Weights of a small transformer language model.
Architecture: RMSNorm before and after each block, rotary positions, no biases in attention or MLP, tied embeddings, capped logits.
Training: a variant of Adam for these matrices, 304M tokens, 8169 steps.
MLP neurons of a small language model. Each row is named by its layer, matrix (down: output weights) and neuron, and shows model dimensions 32-223. Each number is 128 + 24 x the weight over its row's rms, rounded and kept within 0 to 255. Numbers have three digits each. A neuron's up and down rows have the sign that makes its largest values positive.
Before each neuron's rows, "fires before" lists the tokens most often just after its 100 highest values on Wikipedia text that the model never trained on. A number after a token or word is its count.

fires before: " to" 26, " by" 12, " as" 9, " the" 5, " in" 5, " from" 4
L5.down505:110071103106122113130118136143122125145109148097149172092139168136134117147124140114126134114109083103139128149141151118146109158112155097122104085159083083139090127112167096132116123141132135111094157120152120118140099128178163182145131095153103145098108147173137136096122122137105135147095109136128148138136157151092159140154143142204059155148121147118150124113127152142133137124145133144128111166144085127156170137130109163117150126154165165126127115097163153129107153149113160120123082162093162135139094132147154121132086146150134122110148137120119113173122187124104111112

fires before: "\n" 84, " Qualification" 4, "\n\n" 4
L10.down623:111135131124179156144161110146126185150117093138124126107153139145134136134126154077124143107085120083129178100125108137145141104116110142105127180148109147134098106116173106167104114071155160102123130164185169126165113109136104099125157132169122091108141116138099130130147139137103139100135111130142137124088122157123137153091092152116147138140108116112147097166134083152135112150105115125123138110103148147132076126146141114126117132131124126166127106127148119165121173145124229136157093112164137117134158133123111120155148117173128108103093128167148132155098102111134123128

fires before: "e" 27, "es" 7, ")" 7, "," 5, "ed" 5, "en" 4
L10.down628:142157106144113146121110130094134113140146091139141129109072141093150143120137110122153074170153152155113127099153134131085131127165136125109168104130124118141118131105148148112166161071123114148133067105146114145125123114147167131099122125163110125144106107117152126163116139069103140102119146109135124127149155147125116153154120125124142093142145107154136153112117152128119130121159097124137163170128084174083099190173129098126128114096109056096187145088127137127128114137132171151130106126138165159152138126145122130124133143101130148146157130131149130126121105112151134111

fires before: "–" 23, ")" 22, " |" 9, " (" 7, "," 5
L5.down516:167142138098116150125153132112125122138100181151181108126148158143125128139101158143118123129132138142132138146161144153141132157107098113139141149107090130138126126096164112166077106111126124116131135138126145128148124127130109115129137096073157151110136127166139119127165111152102100074079104114113117116162178196166124107111113089124153151167131095125104139129133150118115093116139161104100139157125110105111087141111118162110131107086145099150099151141182125158132144126121152125137160133108096139081131135123129123149148136141127130140086119126165134103104134115138085086

fires before: "," 23, "\n" 20, ";" 10, " |" 6, "." 6
L2.down337:079080138149158164113150109159117125144135116149115091115134174138130105111130136138106108116101137160159122137105122094132123099130101160115163187131120174137109128118093126128120104152178115063104125109095124125161144101146112126124184093114123151110159140132132123124141141079093146142115081093150109128149106129130106154128129225124153180111115127155137128117114137121043137100098133102139143151115124179184128131140143155139100132153135125088137149134131126131136138129060116142140126136129115097133150146189143146120128102138154169118131098117191130148115139147121133139

fires before: "|" 26, "-" 18, "The" 8, "=" 7
L2.down83:155116154101102112110099136155111163119093080121112142111105084137113123129105129106095136100085168168121114115145139110096131106130113087127104091135166152148150104092077107107110153110146100163133143104106131126140147130104102169132090139173150147151070115126134132112131127172129135146121160148127089133154147150118126104112124137108113108112127119160091128106126119101095116117120114138102144163163112143114155100106140131137167113138133115132117176141112161084159140163182145147136165149120147120134134138137111156115174136119149112148125149121167147161124125123137113126

fires before: " |" 35, " to" 6, "han" 5, " in" 5, " by" 4, " (" 4
L4.down547:133138124113137163127111154099152149129103091124108153116158159131138183179169186132132116085123122151147119169096139144114103109142113119147121129119080137111148120122164103122119147135119118209135123111121115140121147184141146163159148091112105132110159159148097127121113099107110141098141142134095155117104146141124087072128151136119117128129173124135080154137111123138113133148131091120147111122115141068139118144148139092144172144131159122068130136130089098119169126136100087087126120143164106110138142177146120092090113104137130124133135102148127136129090117110130118158

fires before: " |" 31, " medal" 12, "." 8, "0" 7, ":" 6, "%" 5
L4.down172:092095130136120159125164135174120087151116097153117201124166139171109107115113153138120130103104102151140160120122163175105191134108128122132113133089124111118134115146141120126132121132102117121147133079135112107100113148129114170119147129142125101161156124114103129150137154098108131140155109115149088124127156121135159118136148119146145135146107202112142159151089127128124097146099150146103105145131117136142121123091123143115123130142093158075116126142133125124129156133093161148094122166121100061133145139101188137097099114131160095139143124116094121185172128117114150109

fires before: " |" 23, "|" 21, "s" 4, " 2" 4, "d" 4, "-" 4
L10.down652:136123162117149112116136098114136142103111124144176101118108099144112147084081135141112138132101153096126116157149131159145113126138121091091147149151127128188093155130126132128137126115135123151109139148127111130122116164141118103143143105131113152127129138090105154139112147131104126147137120106127112140121158094128138112121150161116126115154133123111109145118107113138102139104175115150129126145162105164100140135147190158130093105120082108132153111090147109085123123166171139086130106129097105110150090140091132169105105125168168127113107127103087108155139141195127119130

fires before: "\n" 84, "  " 7, "\n\n" 5
L10.down471:118146117123110132125114132150164146124124171109097111141138135126127110092139143129114139144125125116161140103122104118147139144131101153150142157138109180135128118089114091124097117121106116113129118158120162090201103116124133144121124113157105118109140137113129125100127102139104145109108125135120114124106118150101110154098133151135134116120121145131135111128094135125119128090156135162119116111107110126138131111118152091111144165115137129109101120158164112139101085140137255093100158118144122117118139112133116117082091131115124131127141152149129092153139155117153105122

fires before: "." 30, ")" 20, "}" 9, "–" 7, "," 5
L7.down221:090111111172135145156112216137138101136106133157121129087162104098151158119099144156116139132155135125171127128104136055125158159137091129126130108119127121137137126081138102167091129115128116141151139149095119123138096135143119151120117100159170105117120129143130143122177144165097068122156110123151156119035107100110118101087144085113101189109133117121089132127106131083147161132132137128145121102111099131148096114123188122132142143102123094128109109127113120159104108121145130160124092131152124076169128161093117150127145113161146128147138122114102093152155118129119111135

fires before: "," 28, "." 15, ")" 11, " by" 4, " (" 4
L11.down706:113135107121144143130102109089141150092109112101141152115101132157108174161124110122110149137113130116122151150130135133161154134117094092137119091119141155133112136153192127154115133085127129140141134123122129094139081134115118128190127126118116078136158151107141131141180099139125132103142141140100150126092112155097109096160143187158145122101108091139105149138098134147121148173130129140117115130112138161110065138151158111097101151126162179082175080099152107142126123158163146110151150140153140133132148129103104130178161147158094132150134082158148121161128093142115116129

fires before: " |" 76, "–" 10, "," 5
L11.down0:144133131146137101099124151144135115126116140088096138138156135120089118115125125135106178144104108113118079159147130179130162111139137117151143058137123104115117126100130107110146120132140161090141134143132125126138105136136089129216105148156113159119177154090112092122118143111156146116093171169133118092119120116147085142148091160133143103103124173152133164090144125167121159144078132106074114128143117143096159145107143146141114152115093138100138158105153131117125137132118126147152115135130132151101088107089105107143130145120118105182124102152144085159147097111112127088

fires before: " |" 60, "." 15, " (" 5
L4.down266:135170122122115122099131097126121120132097124126116090117067126097144161138142146140139113107132151126140104115102106154106094132111134155162117132092119122140116097135169161147131115125164128102143123148101137164091123098122114134120139091095127102108113153135132126099069101140073087133134153147132121134135129135145137146099081138128116147116130140174127145161092162106144130118130156157154171099104170118132160121115174097112108107101130180092140147126135131177150133183141118133148124108106127122159100174169100155139106105101149106134118097145107125085156151119131102171

fires before: " |" 34, "  " 12, "\n" 9, " 31" 5, "," 5
L9.down39:138107150114128143135114179133142142120117167106112148094129151101192121159103125154134158136105124141129112128118140138111123130171120146140142134130103134138155098111137135124102146122170133106139150117118115121187126108106145154130125114114088112102116163171133137130137146116105118132110151099124118117159129144115081147110119077119123152147153132174130111122118103120114131108101145116124153160113133110147112136127159117105103152117127147120117122148121112159145118141110154134113000141137130167142132148132117122105101141123129094134116139132121118121131131123114162097

fires before: " |" 22, "19" 15, ")" 13
L8.down759:117125123125118153141070120106154152137159109157136136135086080121158149105105145135121133149077103175121134096145063126145102094138135105109155170129144110111111157115136137128136157146177172113115116132105123131139111115130132123126141138169169129109080094109134108161172130117141115143143118130094139089105102124108094125076149164156077116112137131130124123142138128132124143132132157100101136110116117143190121126163130104128154174125134087129122158152110132150086137166105155114171082141109138139178143118127085100143179118161118196159092139105126119126129094165144135094

fires before: " |" 58, ")" 18, "%" 10
L9.down8:098129117118111099163108149147141129142102132136122148075099154092188158133100169110121129088163133137178126110109138079132127168123124105117140129108161113141117145140134120201081134102152124104116121098148128086180098103135118132114130140155091069119118126162133140111158102093082101171138180124154103172109101121091154154134108104125127139137137145136140129173111127077111113140170137135107112123094122126155128146138171123155123145144123118183113110160138132133129104139125113128126056105135144149141119160162137131124129128151156152141122147126131098156122156150119143152

fires before: "′" 26, "″" 15, "." 12, " |" 12, ")" 6, "}" 5
L9.down496:148126132149129127100138143128134152126128112111109111130134109144130108092151088139134113140175146165142119145175111132123157152141172092175151130129127166127148110134145130159092169112095113165104145112107127178086135131145104144133122111081116136147178086093118108148160113169164139123107073126091120086163084134120120124124149100135161100164131112107120130120155104166146117119118121098114113122123149134113129141129115092159082155125113164093130166123142088106166102115157110143141071115095140101138130154162123150100139141069100130151151115096168112142141114161122139129

fires before: "-" 76, "\n" 24
L11.down477:154102118115142140137133157159132139110153106178127125120123099098132139116141116107180113117155126118139075127147143100115133174117135165101137135136133143097109150115073138111172154129103098148142142088082150109098118162141149149165159085098154151101146108154118154141123079104108138129089135121103137115146158128135115131134152139132138123105127119177145129165157130138143141189118159121165161171100139162110162199143129121127090120107080117145125140118112132098117201133153161122126105116140134150106143118138161151140125128139136135112168142140142126130145124112117115124

fires before: "," 21, " |" 19, "." 17, "\n" 15, ";" 10, " and" 4
L11.down44:140114183108148101127141123132092151103140129170118104122130133149122097148135177125130121110150122124151134151130104137125109116138135101100128150126114101081109133127109120106110149102108111142183114159121121128105120106125134152074168117122166130088160115111168115172151118115105109106149114131153093104134122122135099131151111130142156149140149107125108151151118165137104111136059135107105150150181117178173172138097108125132101107104101158097157123124122142121135156109101212186109152106140107120099122175121143100172135115154124116162124132172143127131100161169139105105

fires before: ":" 23, "," 16, " |" 14, ")" 11, "s" 5, " the" 4
L9.down237:141107176140140072142149182158127137127139151116100115104131126161145100144147117178134074132155153156095105187117126148112105166127145142147107119103153140149133143154125157134153172117109153145099167106146113106158120131146104149139127155127154149125154128108146088126122132121130126096111119169123098094087133099127151071139122136141107116122157129097119153147174098115097085097128103115134127169146151136108100121084134128101183084124133092142114141161147158156111149165111164159118149103127151164152134102102102167162107099114166081147117140142169183140115101137157097131

fires before: "=" 95, "\n\n" 4
L4.down475:088125154136151108131121133080097164069136141118163115106124135140165166111106108135147151137152140109127148132176129153147154122114105124087115111137110149122159172102093129108109102126157154164181160163135073146130157112133125138116135167148118134107161126144159177140107136133119140126132127111105129130086110090124120101169141159105114166158103098100125135144130057130149105130130122132186177115113107099115119140106123099133088131133121097141107147101117119117127150127105124122123144165119125081133087145118106109103154171143137132068150139140108117117116110148134118129

fires before: "-" 83, "|" 15
L9.down739:123141084144116161160130126167100165107111123105179113127132084120118083110097141104138168162118144100110153129148125120102151141135107154126138128172152150157111103116124108124148096119147169124147107123103142110165119145127099219142111146157075141142109105142097113173114127132137115143109114091114124153115130142145151086131131164097064171131104116112140077141128113139141152128067144177142107156119152153121103137111151123128128145156107151121134117143130144122118160142175119146101156128102115092115099091119108121102135149119168109139149111099139155158127153174137119181

fires before: "-" 97
L11.down350:154149161137110132098115172134147098135148133160146140126081117135121120140177129129109112120138121119170104171127117119147121088117135131131111116099156073138144104126125141140118125113144150120136130188138154144122138101133107130131101129165106171149138128105109114129153167157129180074127164124127121141133150097132118143115136107141122126071150096116160090179134124139125136101134156080182128138162109161102112112172121166095138118155106137138091105150070145134115058121196101123164137095124094091132156110134098134139187109135103127127108145059110150107184135103137122165

fires before: "\n" 86, " 1990" 4, "\n\n" 4
L10.down156:110143102145144155141118140120128117117124130091113121130127127124157155146124147119131136147122143087146147136104109119103127129136101124125129160144144140116126131123150158143093113128141123112130157114131142144178121116136098122142173137115139105133097168144113113114127140128113153139136163135126130141070138108102108146130097111128138093105141113139085108145140105145128170133152132128164127118078112101127123137138136064120133122161144108117121103131121128142145082187149255105113119092129128140128084137151120123143082158146139128091115122135138100137128135120130128146

fires before: "." 29, "°" 21, "3" 7, " mi" 4, "″" 4
L9.down504:107158171148088119115180161104155156099094162071116117148141114106138147179104137172130151130179138118159080129129091131089117117144153109131139160127165088129092148145101168116123103129108153144110128110116073101089134096144101128121099132114120125172137115120121135118113138177122103109089112120105118133112119122135076141100097152146109139123108150129149146138119148142123147149170150107112136122154168133106142102101135138105111146114117183112095126069106130133170129135118136135107088109165128105165127157142080132132162115095100150135159111113139122140126105125110157145

fires before: "-" 69, "\n" 31
L10.down620:122165156170144132126127121089151105164169137176131131151124115138159135104121145134103126156140097145142113154101141132150123093119113113136112155165180126120157172110109131152115123114118130141135148139141129132119104126139132112165174124091141152127122137166056083120101118103127119159142108178130122112078127146138128168145154134137135144083161140167143068125122089124128141136166151162142110163115111121108134153117134154124112135134166129142087114150101152115139077110147103082146123152092102122133158081105121092105150134150108141136149143094108113137120184146113102124

fires before: "," 46, " he" 10, " the" 5, " a" 5
L9.down450:124159132144102093131132136120135086163136150148130127142151151143135134182168118155163110153105124103095161159115180123180168131136119138156133104114113096161113156146087102114108129137130135107106142170118144130115105107133148110134130142096135161067140088133144143111113160148137124095089143132137168120109110093129130107140138160130126138151107147152122105100170105096115146097137129138109142147129087159123077118120104139148114107136171155105107104141142140142108148128122255134150120112165113132109145125108107104095097107131140131115125123138096122101121115145121130152

fires before: "-" 100
L8.down628:096117142121151123158087142147125115138114119152130117135127135160118138115144154120118122201104093120154103163127099107120145101124135135112159124112119119140145099095142137113111116158112123103103098143187103104086141139110129140148101162120122091159145109148087146057121127136156150110167140139136125161131139098119122139124131134142081153152102133097163116170104124123129104109147094177121128129127151112158152129129122166160132111154102128138095101145142123135150144160113165140147157095137128113140126189179067130143147113090115158092127155087115147164156151089133089119

fires before: "W" 20, "N" 19, "." 10, "′" 9, "″" 6
L11.down202:103125127094115103119125155143160146125086111146124110134139117149107123120106105134102165124109110124110166106093105089117119127125122063143150134092158114095157141120127126151118100129105127121120143134065109131064104129080105135110093154117116142125112142142073132083109113103135114143134134134110105127139160114156133141135118164196121141177127089155148103087170145140111163116115154080179133113112162098176161150121133105091130132077120126167128152112088129136104154110079100122122123147099161116130147139141103138105114117166128133126125172135075139157133148093103114142

fires before: "-" 100
L7.down330:124188109120157095115121139152149113125094149119123098130146130114149150178127126146102127163100147133089103128142112113151123157082138142133151113128145102119147148130128153121115098147146127109177129142142117143112167161105123109138117140155107139127132155155092176112131129118109154103111108140117162139132127136122099159118135122135104134107120083106130134136139151109154144104113133095114137135108171150134106137151143127169103170104169107144113110157133154120138111137124076115142156082136087165153125143128109082131125145132096140099143138082129118130165127111097102103

fires before: "," 22, "." 17, ":" 11, " |" 8, " (" 8, "°" 6
L7.down93:138164177118091152148114132128177119156096118141115153121157123132149171153143157118116127151144128115122119154135139136132105118095128113127093132138149141143159103106111139133075148144140153180154136141109138096155124113162144137105097112129140157096126166119139127080113129134056122117160184128102154094144141107158156150128114118115081157156161127143106109129123120102118106165081114146191154139079116140114144077139103092153129115118146111118096134125081149144077183123143123160116132160123145063132150154113117104126136120119133131107117130124121132133136154112095125130

fires before: "." 24, "\n" 18, "," 16, ";" 11, "\n " 6
L11.down503:120074123141134122146097107137092160137119130127119139088119116133109152105153175112107157139115143130154133143144143143144116111115140101158148148133126136093096117169102085153134159133097114092129061160116169102140089139113196121130101118102121107154147095112106108120114121178130127097143125121128131097134146139129098133148116146131136145150155103133115094121132133120130094117134141142121109095155115156123151113111110103144112137133149157134139145105109112106132133075113255135075209097102094114161128155152136131141127125087110143145091114124125109160140124133118116126

fires before: "," 21, " |" 20, ")" 14, ";" 6, "'" 5
L10.down595:116136121126123118125097121157147125094132119131124140106144174110159114123103118136138172110153112145149129128107123147114122091133128091137132144120096132095141122094132166148129157132136103089126103125084143138089177103101128153135119167097114124156128146134119130163077141107160126136102144105082123147147098126119103130163148139136112149100149136137125131137117121159099087141149157189144150099152144090142140164099158115109154108134116147108086142146090101150122119118129168105096091127153131108091153145106120101109141105079106192175125135096125106165137111132148131106

fires before: "." 22, " |" 19, " the" 7, " to" 5, ";" 5
L11.down56:108146089127098133129146136130154097143153113161138136116152141119119155109071179147131127139133136153145145185126141073166126099134141098119075100140143148103139112114134085133149096114108089100192092116095153083140107103136144134125142165117132154099135138123148110153148132143141121078087143136099111145118112130090121184113121125154099102136154123140136119100160120173101150096087148143131079137162130167139161148118110132088107118095129164094131106146119131136071124115088141129088117166081126102138127134126140111099099105152134086116115139128087100157146138164113139117

fires before: " |" 26, "\n" 25, "-" 10, "." 7, "," 6
L9.down628:166107177145148124124139149155120157093154105100137101138115112156086153123130140112065061113127121128157111140129124132154114146131109149112123144125153080090122101129113143145146118139110096141123100155127148098132116135109093104139117106120086129142156136118136149128086159163095158134153117093098132117141115112151075148093102088135134102133117131131097128135140190114098100092149112116156120132171160124169168111106096156169123138141127159103139166117119107101138168068168178146131141133140129134111179142134119146132130174155123111139108136099140115141144154117110106125

fires before: "," 37, " he" 10, " she" 6
L5.down319:167102130130125106114147140088112118139164174091148115138145074170133154163094095145166114105122128104103099115107133155121130152172123072110118119090155143200116143144111142146111131142100146138136151122140124115108126086120091150134117095088139148108109114135134142143095146133104128074095130077119123124127140122105098095103129121143126095138107138151105113110142156099107085150126143171102125135148094133093115128109142114127148101166170123103140135059193139142111117164176115143156136141142178107096142154127126169126118109148112130145090130121175088104144118135161092123

fires before: "-" 100
L10.down194:126103153153131101142122155185090144135077089158149144112149124156105111146109126136095137161107141136128106105156123103078145093112096123131141103160136143144125088108126150117102144132156138130157119145128142123136093121123138252163075149176116120125156107126110111122097133143118104117101116129113118149107105139141122125114123136073093160165129121164109153145153149117118127095104113160109142137165158137142143076119128137156167143153123139147113144154134133127131161130134223115145127131131114147145099127122119081115180131103141144138111123100135123184135153118147098128

fires before: "-" 49, " |" 12, " 1987" 6
L9.down726:137163103132101150113135128111134123074125102105150132123094093140121116132145117114158149139139140120156109124067123145160140161149112136107110131156133144079180148134131094145193103146111140146138124104111107118109122148137121132126133093119136147101168124155130166149113105135120164092150128148168110099149120162091129099154161153124100112079130148095136146109125140161136123137169121136167099102105158140105150117191066098097114134123122111099153142175112120091148124104172142165148111134056120134065139110110158134114109125135141083110106148125131123128080149156157125127

fires before: "," 21, "." 18, "\n" 16, " |" 15, "\n\n" 4, "\n " 4
L10.down527:144113116167159136114127127122086150057065142126124121135143118123131147134155120172147106130107116108166118131128129116188158099114173125177168151126142155137114105127142124163138081102148160132132101105104141079144127130123145136116136112128109128144134143087124072101129108144135152095141130118122140119111108131116119112111099121104101141140119141129159134123172140130090067108106128112130118137126117170149145124099105123136134133153161145141116110111116158120085157119127137158113138083145083127141154163171133106123150173096067140139115117148155096169132135160156125116

fires before: "|" 68, "go" 4
L2.down260:131165154095095117145101132129112160112144091158141162152174105121095116104134149125122110119112144141091105132118147146111133090145117113124141135179162105144124114130096140131119155082147088184125147135151105140131138113155132134121149170136110125130111099119115135139154102109166156146145150119105138127125130125070167095157131153132112118174130116126172150118144123090140123082120065157114114088118116159103076125118107131143117128099103143133144102086101124072139116121147162103170094135165134077123120120106096144151155138098147146109138166141112116102120146125144181116

fires before: " |" 24, ")" 15, "." 14, "win" 4
L9.down695:128140086161143129105118132131117150115120155168143111136136130106172140148149152133126162115147121100128110126118121138103144141165153088130146113139172103115116164125100139149124101170127098112115116146146124134131129159114146085141098124130098128163142130113097152091152149129108094165110139131123131156111100105124120187113078162127111130080110149161100117158158104133147113133129098127110123122098172127097116106103176089143127154067131146108147159086121135113147141103135119134184025125112148120129154148129113136133177135133109130110161165126132112152140130131170125169

fires before: "," 31, " |" 18, " (" 12, "'" 9, "." 4
L11.down713:145103115158129121177129101142117119107120155170154158130106132157144138133067161156115152143150091142158142138129147147095141119165128113084138110134139127099153150146114148140113152098134136131127098083120178145086104125116144139111152147129162127120117128130133124182130125139148115131123130123135126109129135104134121130131106119182120144141158136137133129110118138159103113125128123140126109165150133145154164156112133154068113142135133169102132137171116099119110120136135255125088154137138122140161147125132106110133111137129111137119140103103102105160138165130131164083

fires before: "-" 84, "\n" 16
L8.down334:125177148144160097137107124130134102170125161186123124163135121107154152161122148157159128144131090139159123144101074155103092124105112076136116110134134134094137113120100164144116102152138113122089161130111158145121155145119167135110118158109130149161159128136136162125143141136118095142119179118108110087083105176135123145144178147068108141089136118133144144139150109142127172134140131095136138122140140133091139103101137122106134125082160117151100100100104118134121100148145104131180134158098125147118112091119116136126130099112154185116118155121100086136124121142106098180

fires before: " |" 24, "," 19, "." 11, " (" 10, "\n" 5
L5.down590:098110120170111152165139120153132089133121131182143135101106134140112111150116128130083127168113158170131152139142128112126141131145073110142118113115092140104160123140163116196155106136133149105148099079130115088099098125102150119126114140138126115129170144126130097123155152147128095108142115115127129122106128119161097125113101116146132163165149120124125141133159130150094077102097143155144141163110124169159126131107126137130106113128147115159118139124187137137078158086110198152107145127121109120116176090115159118148156156162087159102122102127158141172134126140122134063

fires before: "\n" 22, "  " 15, " —" 12, " L" 4
L4.down500:116146107141121127133139117147130119151132139107109132159138154131180102119152170102088138133185110150151159133112116113172108143127155181116123157125071112129117152159141125108155125115143165136126107125179122195166145088112187118140172124134092128053141105105092143115150135102118082110103144118109152136164140131147156135090141109141114083106135147130096130115094125149128139137135167142120131127087124097116101087122146117122124105113103139164089094139104089137130122121135106166153126137134132118106102108121120120158119138122128094111120123144141166127117156109087141145

fires before: ")" 28, " |" 24, "–" 13, "." 9, ":" 6, ";" 5
L11.down30:113099110150143155091056132170154127092155118118127108147107127116161090080128131099093102186132116163151162140126099148116139093112128132099110135112110134155090177108127103169148080084100143146187137081102129130144149145147132113137163129117160158144112110138137106150131132145143118137079106125148156060131112133109148165098153128104120164151096105100136113114110140140127140155088140128128137134154072132155083164162095189139121120110130124120107111128147137129136103096146190121147162149079110131128119162124091121120142108104139189090120119146119120113102190136121136139

fires before: "\n" 50, "\n\n" 24, "=" 15, "  " 7
L10.down640:111138109145126118188123147084140177138140130116120165128160134154092189149145196131153171172129116120162126128183125126136117139146076110146133123154124132174131139153110123146105124095143132140141123142147127138109155127141163104111116110136101133115134093135114174114134113160120141091130148121133134126088125127109132127084140089103121138133142088119097156168097157112105111112139107092135168142149139145136077133107110135110140092132167135080171129097108114133122131155127222115130149128165125108112120136160112120098108124135138125121096113147161118145081121136131098115

fires before: " |" 21, ")" 20, "%" 18, " (" 8, "/" 5
L4.down618:136094120106140161174097153151117113141111121084124177137121150149164158134147124112121138162139131090161112113093149143118082092175080123146121091147173154118148154130161102170117146105160126155127119121113122156100135110131137114134146148112150116163147105151118103128103114142099104119124158125138108116112114106165111126178080124109119108123140087116110101157102147129126109118143124107131126152107176143137132134120121128133102145120170143054163130152130123122095153099112144144144096090181153094131157129129138158060166136102124134101144130111129139121136145121141141121

fires before: "\n" 51, " and" 17, "," 5, " |" 5
L9.down360:145116166133151109114141118158112154146090141126146118125153144154144129130151115127145126117128107140113161161092138110113127082122125114134126144116109160081134095138122136100174135149146133155156091136102149099120181147101078151139138120095092165160199142145102097139136144146115135110153128128132133138151158108129088135136101157109076153094165122121103136162132090126096070134153116131154150117153081122130158116098136158093158113129128150130125116101123129088137151075112204128105081109126122127152161173142126125164134144087124134124149117109145131135118126180145099145

fires before: " |" 64, "," 9, "–" 6, "\n" 4, ";" 4
L9.down88:126140176155113121119102172121136148109099134101132115104127127118141166150109110203119135153103100130116130113073131125118145107127131151133137152130127169140154124119113179122164135128150158111096142145136082130193126091084139082180108109203129111091089110166119075138126114126099151151135119106162111137125147124143098137144141136124151150102134147153106137115122061115142122114117135100120172111064104112136139141126150107124177144132099129116144111085123131156121115110154103169153123117165133127132103140100135106120108086097106097118146116104158139186125100133166148123

fires before: "," 27, "." 16, " and" 8, ")" 5, " a" 4, "-" 4
L2.down57:135091143152125136122087116123078096127065164107172131142098219150141123137145119122149109151139138123136104068104132108120115119114115099127152135101072117148152110127157135123167145103128137103149147117130099171104181147132144112135106109111154153124093110115121121133100139109149151116146092092127140100120100156163126097150138173174138127165132131130146146102142163151175179137140143117140144164165127141172128123137171125148133139103144145143162166089146170122144138137148170129155119150103112112133158160116136135154098143100110178110115173117118125126159108085096165103

fires before: "." 51, " |" 30, "′" 14
L11.down292:170133120148154120131093155143155124103124103154116089128103172181146105161153122153125109142166123113112099132129126164151125117145097114145108070136111117113141165140099136144102159160076092115129106120096100144128134135098126096090142165133137118130097139123132114114131133147126121134105075091119135117127103126149175118146140134123110129115112168113159078108171159130140123124142152167157116139121124135134127130144111081098151126131080112101158139114096102101116154135075075149150091164161124111119153173142102149096091115120113123128120163159093094129092125139142144071

fires before: " |" 45, "%" 15, ";" 11, " (" 8, "." 7, " g" 4
L10.down123:117121112125170127110092137123133089153120141126144127088143126132136146112157087122114099173089125125141137117121096125097119166140126115160132149135098136130115141125134095120078114105138124127144128142135122102146079116164114121108139124108141158134146155117169092160122171160123135139122116130132117098119120103132142132113139126124121133112118107146102101147090102151126134113119122121121103115130141127134108116149129094159126134100137148143135113133134127132122093178102255145113144105133135160117122108135129109113116155154140109136149110112129121154154111111127145145

fires before: " |" 45, "." 16, ":" 5, " August" 4
L8.down74:153149129139151173117130162138146194127097182144150151179118119130100143128163149103085156162135110129135140115143128138151148116133137087141143121149149141134093150093178145131114134126134126091135137148125080185090100110121120112114142143121096137104090188139106121099142119149118107140135129156117144111104198104127101131186121155127146125143161151124123160124128110141128123136145103066111116149117105097115113177131120139097149089113119127113159118128163136145106199088156108157189105137108116144118097121143148114142129164099119086148144117127119138148161130110160122150

fires before: "=" 96
L11.down316:130147147116164127136115125123137121128131130081161105100142112164164166161087122126147086131144103111123108138150121107155130135137129120129131110151126137142122154107117115130124068135180147173122121145130158163135113146143133133137068165144083140135131084139151172151118092150125121149162139105128111081114075171152138111124147141153138181145138153111132138171130144110163109103155099123145129134139121122164134098176121086125180125119162099122105092168098152121121189107103194123149125124108082147109119164114123080099149139121175115102151072110133122125147104130133149140

fires before: "\n" 26, "  " 7, " Pts" 5, " W" 4, " GD" 4, " Pld" 4
L11.down403:127187107135168137142120161118108113127102087168136126112086161144124143120118171114119155128124139172103170140146158097166114135124106140144089171152138116115121124147139150165106128125101126118122120145081146168149147095159116167121177122106136141100115073116166147084172152143109149107140117116115135076085111117125126100123118114084131148133157126146089148151139107141159139143136145155129107128143119078161131133122134139121140149131118192179121051102107138155087086152138147124152123093137150139174135123103098116140115101147161137105154065134143135150135119151122144109

fires before: " |" 38, "." 18, "," 11, ")" 8, ":" 7, "–" 6
L9.down15:136152142160108177119126150149124174157121136152152107156096105129131093123141145156101138115107120111154105077155074178167137138124144119145109145129121099138087122119144108123168109163134119090089133174137149129120093160131177146164144162142120171133101144131120095147146135110112106124117123147119136159114193113120134151145097152095089114073137121105142141145124138100126155112127121107128147120119154138128147156116133124065133109109121152107157120093113111157139139118175096140204149133128144169086100152145178117111123128121127115125117157133121096144166111133145100149

fires before: "." 29, ")" 25, " (" 11, " |" 6, "}" 5
L7.down367:137100098141108123123111160165161153173072113136105142075116102111158176145108150113134134148124141121176114155119128056142116115114106159148087093109110119148129119101158085134077119136136132122112131123107119092132130103156126147139111091154153120141082113129107155146135143127143093139165132129125171112048105096102130113105135087141110157148162154155117115148093130121137139140147161128131137135125144154139133106141170159111123140097144129136121130134114113147127107136095101114163103156172136095153158174103074128149149089130156115154153153122114073156168101162148083122